{
  "norm": "layernorm",
  "init_std_down": 0.00402,
  "lr_mult_o": 1.5,
  "lr_head": 0.00381,
  "schedule": "wsd",
  "decay_shape": "sqrt",
  "batch_tokens": 65536,
  "doc_mask": true,
  "train_tokens": 692600000
}
MLP neurons of a small language model. Each row is named by its layer, matrix (up: input weights; down: output weights) and neuron, and shows model dimensions 96-351. Each number is 128 + 24 x the weight over its row's rms, rounded and kept within 0 to 255. Numbers have three digits each.
Before each neuron's rows, "fires after" lists the tokens most often just before its 100 highest values on Wikipedia text that the model never trained on; "fires before" lists the tokens most often just after its 100 highest values on Wikipedia text that the model never trained on.

fires after: ",", " of", " in", ";", " New"
fires before: ",", ".", " in", " and", " at"
L4.up769:130100086114135117151122104124102121139112153139128081135165137158171155142115148109103126119142085119136100104143132108146115127148116137092103112124149154132187089129137133123147109118159172175107124119120137089127129068103137133105146114183161158130140175121156106090096082119106125118167131135101142135176115141144094155120110131113160101159126115114116113151115138123137121106100130086113123143102115113171122133108104132140115132146144165138112126096141163084124098125118162110104108131128119131055143165122163151105153132124127151139116082106121151091122115123126097093086111096129150098084117109141137091109107082115117125099175129106129093173129139121125144149136096131140155109187116125126133094161151146111092190121152113125132146149093141159142138169190127
L4.down769:111100142103142110176128144158116128142100095155171100108161159116113140150139122131142112132154127139110165142124093118133126180117089109061097149156134096126117123109096126082126105147132140159077088118129140119147042133113132162103123116173127079114090139142087129115123115143124117127110147121116123141138141129143085132102158116099169129140096121106123099135143117122129082155146096158098150147148122074137166122159108120160140137122115148099121132077097145115115143145120090155144136110145080099107121160093141112154107098064097151185161145089126098140137138141166119142121141179159144131132097149144140126162116067120136107106123139143124099083095138098147125101147140104125113114110116153138128145097124084162120133127154141115152156110108159101152139100105106

fires after: " |", ";", "-01"
fires before: " |", ";", ")"
L2.up798:125143128109091132098126141132162110123131140119114111137109142118146081149150148119159153145135109141173139114119114135079137116117114144053109144115158115070117118148137106137149131127104130154141077106133104176096136129143113113111109136141145149148095145152109133107144146138153134142129118108157152101172137142131083095181114111149116115112137142126076082102181125120166195123140100119066159164149120153131145116196155125084143079099117133126109124080114151146161104173109119152101107115148190133098121160124150117087096132119103141145117144124119155150101122123128142113151112141137109127156084134113112148109150122174109132144085085122134184124127171150134151157113114142139141157144108139181102111102113084141136115113180117169125086203100136112119141116123160
L2.down798:116143130107120185117085117103120141127108128129095159149065185130137116156095093116128131111108152120134164115084136104168157156097129131111125116122136091144109120146119115082133174166136112129118134178142130122122168112146136130141128128141116106109115142107104107127124153109119136106160137146116095105160168150104157160104110131117135199138069142152101147150156129119088089120121097165123140133129116106171107147106136115092160118126128149124138087137151150140188149153115147152192168106168158097121138101128124159105160160135094148119150112143157160149130119134103114092136153172106122092089101135082083144126146108138109142112137045137128157111115102174131112136119134130180131130099114143136136150152135100113140114157110170074085122131162182149157112107185164

fires after: " |", "-", ":", " on"
fires before: " |", ":", " (", " April"
L5.up930:174111114128152155144146116074158103125121140137187124133187134100116133105170137075161146142087151128147094130127156118101134103133148151126139139081110127124117119127113143107117136190149136141137093167143101104098155168094148149188120146116116115158117145123094181133089150147116126163130093187127144119137129081133109077141135135142133139099127129149125125140105072146142108157119109129169108109086132157125175138125160166158111122144163120155135142140103126126122087083110123149065109114154093114112120179137099150156136131146109122118144142114119084124152158153105138108116168143142107096116116119121150138123136126108126099094133104101111130122135124107140085157131126099135097095125097124130151142123133127151117133123118110091114156093137114142123128151119142
L5.down930:147150126073139132134137118106125129160118126113122154104128130128099172162117150124130104171092100152110106141151145132143125186105138099156104147068114110139108098143125117097120122137111093154100119146154131076142186130088126144138120104133123112129168120085157160134143185110101124120131105113111161161116111106126173153183139140104123152087136132104114107143127119135131102113116142127135161161121133133106118110128128146114142117138135146154104069140113114137102192081143107139117102137150094128183128108123150136145166109141113135137087165123114136157139156108160136084101149161117120154144161159133094121152128142106125138149148152147125156158128085109121161160186130156112149129152172149102148139141156136164119179152145129152164113113098138087099144083129086

fires after: " |"
fires before: " |", "|", "\n", ","
L5.up162:072099166180120120129100124152146116149126148144096099121211111102128142174096145089131188172123103128104124098182118121121150144130127125134100120152113117116114140190122111117125170102130150157118135126093168189133144136152129122129137131131111079144127116134108134124110140102133152154139118112127125084129118090107121156089134127123161110157133173104138123111119164105098093117138123115115122164174093149103130124131148102097143137164157150192114112166146119122152153091121154121106102113123139120098118093099120126141137135169133166123131108103109130108138134094141159116174116139121094147164123102148119085127155121141139131112119085143056154147139117073130170117121146135160148099109141094134141127130121084144109108117143097156158146143136099139113117133124129
L5.down162:160116116101133107212126127122105177108173092151119167154057094117168120132093079129142068095104141149166128127137148146125095159183155127121110137128141145141112101118133102118126092129095118102104140123140153115155131128157142146116113139124106111127114122131113116089140104142157147113156162127112125150106113111149104126163168086136103133133135136117094179173138119148169137145151176124156162117137148117140159117151103131107146138121131109103149137115075126124118127105129120130107122099129132153170109128150125092106129138119114134106105162117104107109087060125120136181125117160061126112137134093130131109153110124146077138144105099156115166126165124148126100104125160138109115099111096140114094126085115157123112093174097134079104147146157134166131121102121103

fires after: " |", ";"
fires before: "|", " |", "\n", "–6", "–3"
L5.up317:158115138139147119113124108132159111102148124133143108143117117127160126118111138110139155090155183169135118134176134087122152142129085116137113099155107104132157127137137104117135151129127147153155162137114130114145142125148118137094093135085135147140117149148108122103113114160120129115088087131138134119129157124106120115124104127126119136174142098102123114106222202124116153150094108135146178146160110145130165101119093110130162112129153114130110116113061108138120152120110111119129158133155162127130171137136129111155121124113160166136121102106136105146131174093124133114146119096157121139070130072153114095164106127128165161093113098107116146095163148106142137181132157133150162126136161135102110111108154157134140116109109119153091109119129105126155138112106146
L5.down317:085114097149126137183112137118094162152107109124096144133116137092122133193128152156108110124138163166124111127094162150169125133098110083150170140126111106139139105114168103119148121133114147108091155129125150082121115168124126121066157130124140098146094132116126130135122125128169144144109127138128122153141148109095106133144140128117152110105092137132148133097137108089133115169135118133089120175129089125099138160109124118107176158085115160162123125136131136133111106136148133107144085103118125121123122125123142115145157142142135179164161155101125136125135146124122139109113163117106105172111125072074112126154158129176092119114095122110086134138119127075098141103130143113137142118131122115121130135108093078182111111082119098154153094115147161145120169177177136

fires after: " in", " New", " South", " of", " from"
fires before: ",", ".", " City", " in", " and"
L2.up502:130138094140117082168127136141169100132122112126136115143143154182110148111085102136139079141135126120130155138113135136133150111148148139099161147136137120125118117170178146113139146112136137116187133115129090107100120126091105112154141125142104118101133137125132144144080093127144128113140166145070116121121132165128139216116141150135147122113139109090114091107162198120167127134126120154101148099152101139103123107111121150130076086102156152106086108091140119139107138083101113174128139156074103133121116133114152170117116131127146118112124142173110149111193158135158128152072153135143143129067155095134127086119066124169125106162134126104116146140126172114148128127113131132137114111134088142117104124114139124114142126127125106109143114183135124133151157136125116
L2.down502:101065133090153104132094115144142141129104167104129103096163104122135105121121129136131101110148111133110119140123090130152102163161107144145124165136093109096134138133103074080104115101096160131126139166152126075134060128100134141132116124171109154125115102177148099153107138139162072101123127153152108124114140120101102099131122082145161098163142107131148136085141154135118152150171107165148126172128099110126128141134099094136096120093130159135086092088130165101136128176127139170155146113188080115084158139137140166148102133130112135139079152140144130120144144178182117140112132103141160146135117131119125124161136119135122135132141162102093102102150111128146151107135104150133088144117112159142144139139120114116157105162090140147102156182126127104161147140125105

fires after: " |"
fires before: " |"
L2.up446:126091123088127148093134108118130159133136142114144104090122169136127134094133136100137111159156150105123126122139117106149120141110141106108079121118175175149149137101144135131120122129132104132130136137128105169140117117135157095142102123105107174118130074124095130129131132120133139150107147167168090128129095147181128082064114122092143124159094135131174115132077151115129103124168126137141134160145127112170130098151137094075096083117108138155118137155136149099132125137163123124173131162171167125130113162157102085120108136090142142140153090117130119121164099169170124150150129112114124153170139182123149123129144138148149127175103122143122102113116118130123142119167097148155150135146156138168149125134123148082130159120106082155129114121121149108151168130128149
L2.down446:127108112126156115148099131130134144151156097086145118102157131159131138088186119133077125107135154124098171144124137091147098100164115163168111116088139145126124110129114153110148145110137113123158133138152130143136155116161114126144128135096125124146157138137118154145165108128143180147100145104184083130132127142203120124129123106115161140171105145111127087162103124134117085111136091150104146097177117165189099141073117123153113125105158147183151113157178166113119112130120113150152120116113146108145129127090108107131092121140162087112137108115129113134124150140160114143137138129097137159153115127088159085107142121104152151117098109137161126173133130128122122130122118145163114162093166110148157131138111148147134144116125106138099099141104111089157171148126158

fires after: " |", ";"
fires before: " |", ";", "."
L5.up1279:138121144156089108119131107147108130104122117135137144142140127109156157129108148150149143158119134051137156104129142119155164085126110162131117107157138118183129145119161121166175108147112120161136108113112126135144126130129117133103121084096148089175152076118187156120093159120130126105124146136091154085139086120136123109152152120114142157141133087132100156174089124152145080146144130149145165123135168140119122121125147145133176104136108114149124130143159155091145098152071131140147175159112133101132122108104133157128111105080155092130138103130099080153128130109140132105135124125118114114156115131108146148158159115141125137160117168148126111103130116181131145126134128152136175133104091129172137124153130138133131112146136144116151128153108127155123063144109098
L5.down1279:103103137129087113139135154145143131131104118136111109078155106145126144117099080184096075088123154105133135123145116122122097146182162155144102072117117096135141122183077151120157173115137154121134112173127136075135137128112138115143109134111126159117181089138142133165141116117149098117123106134138125135104160113154138134106088120125151153149153145098126158138088091121133133141097126160143096146114147085142126122105141125091155130119161134094137147119127182134122111102108131134196118132084117102125135135125102176115155148123111074076092149149109123157100149120167084095136099103122106164117138097123122119163141096114125121145167141158107135169141106104152097147161110155134186150135129119149121106077117134120146106143101124102134086134134140138095112103118137

fires after: " |", ";", " 12", " 11"
fires before: " |", ";", ",", " (1", "\n", " "
L3.up581:153144120119001119123121159111125125098116111125146137139116189111105114128101124123110122110104154115125116144117139141173133078144111108148119152152180095170114143100124150152120151143103126125110106158096134104113147145109124098110153133143137108161151104138157152126138137116111118114142135136103134115120120145123079154150132114143124135144122121142134154164119170136119116090149122078095129152115135096147118112133109112154122084102148160158152118118169133101130105098099143182065220144100149135098101129115146130111122183109184090095078134161191137145107107114121129151178110127158105148157149115140171129134117103136137167145115108116110084127113158121148142119118125142140082110138093131144143126119119117129121111139157121128110136129111144170134157140122087
L3.down581:105081095142135111115133117119105142118113143180152123115101131133121141128158135163125124071095140111135099092111105122111101142153148104134106137143119133138147134128111104085157159056118114123122096158132154116139093125123123140118180139103098097142124104122148118091135154106135153104153160106147138113156164161149097184160131150101125155114130105129123117088140156109170100174144101128173151116105143106107084128113116103157139094127117138147107117165132168103174147138135143142117090115095091114126110116051080112173119099124135123114116130142075169115159108129128134181153154175129126105115137100099086136159108130136155150140126132111109137130105174119131125114144132119133090128085088177166108160108085150094150154102109121121112104111142156116110170098147124

fires after: " |", " "
fires before: " |", "\n"
L3.up1207:133142114127034194123153156103146129114094152122086121136141130145138134129123132090125130143131158134166118151126127140129123146123239123130137139103136086106139168102131083154131096119152121125105111131106119163110156102119143128141140069116138156147113116130095132105119105089127114137120094126117129125137100161146126120133146094109135127116085133140116162124117150099153141154148139103139122112102127106107170089088127072114119117125154089127175114136117124144178132107119148110128123135122105138196138143126150150110138120129141162122106101115138035120138090125124175125134139122137147114116139130132142117163123104191135204148127105093107097107129118133117146105146118131096131119158117098115102123154155102127147092184132126126138109131126136128084110142123113
L3.down1207:171145161138145090140097089134149130169145132163108133109117165111117141113154108148140140109098076163134130110162134105083135149102079089151172136133126110144085104101120124081114161129168121128144129137040143154124113146129137140121107119096128126104124134066147115117131147124120143159152125169118137136159159147075130175135158151135136153134128165108136139101145088125161118101152128140125111138105130145151152150140122094107176127165149158145121126142113140142102151112121142162150113125118114137098093145138118145085129080128068112137118100142114148105124126146093105088127148145147122119174107096101077134152110108160128141101126129111100158103102174139077103127152137090135158062165133140125121117111123157130090151078109117154077156164101121126109116154108135

fires after: " |", " 1"
fires before: " |", " 1", " 0"
L4.up651:122108095070148124112134111083123181039128150142133100134145127135125130132058150095168146124122154152141120143150165140107129125107129154117141138111110139128119114096102126146121075136152078177133092131145129117125136163139134106169157138113134090113139135126092147095117183136128096109123161102140128155138136152114106073093148121124102121153083136102094129126098147122115114095097149130118160147129117080123086123151123173064109130130151069122131141119128156136125095144112159127117157131111187135139142129149140105134122144148155125122142111137146159182087118136112111093146107126144102113139152146078150096096129122112115138131106078104130147140167089104109135134150156161112137100118066125114165136173104159120177128106139124138098118091140181204140113120146127
L4.down651:145122178119129179151101125114127143134116121135092125136137156116120100158147130147128136122143160153081126123141121118139109147151102136138091133124143120166093095167120120117145117129119132138125144119112147130149146158163130182102115129141162110094130152111125098199141157113135108144140090135161096156121121127127095090119081157148137116146109124104127136122102115164125091123087117097113093127163132155134109143124100150137216123170087164143138102095129149158116135122123118099138121177132092090094157173125107164152146118108124112138150163111155112107087166132119115059099127125116090133158106126121078171134144155147114097168072155129133166125155112158145100138103165130118144103142131106151090105132168131135095175136171090124101140153095065107108124156156098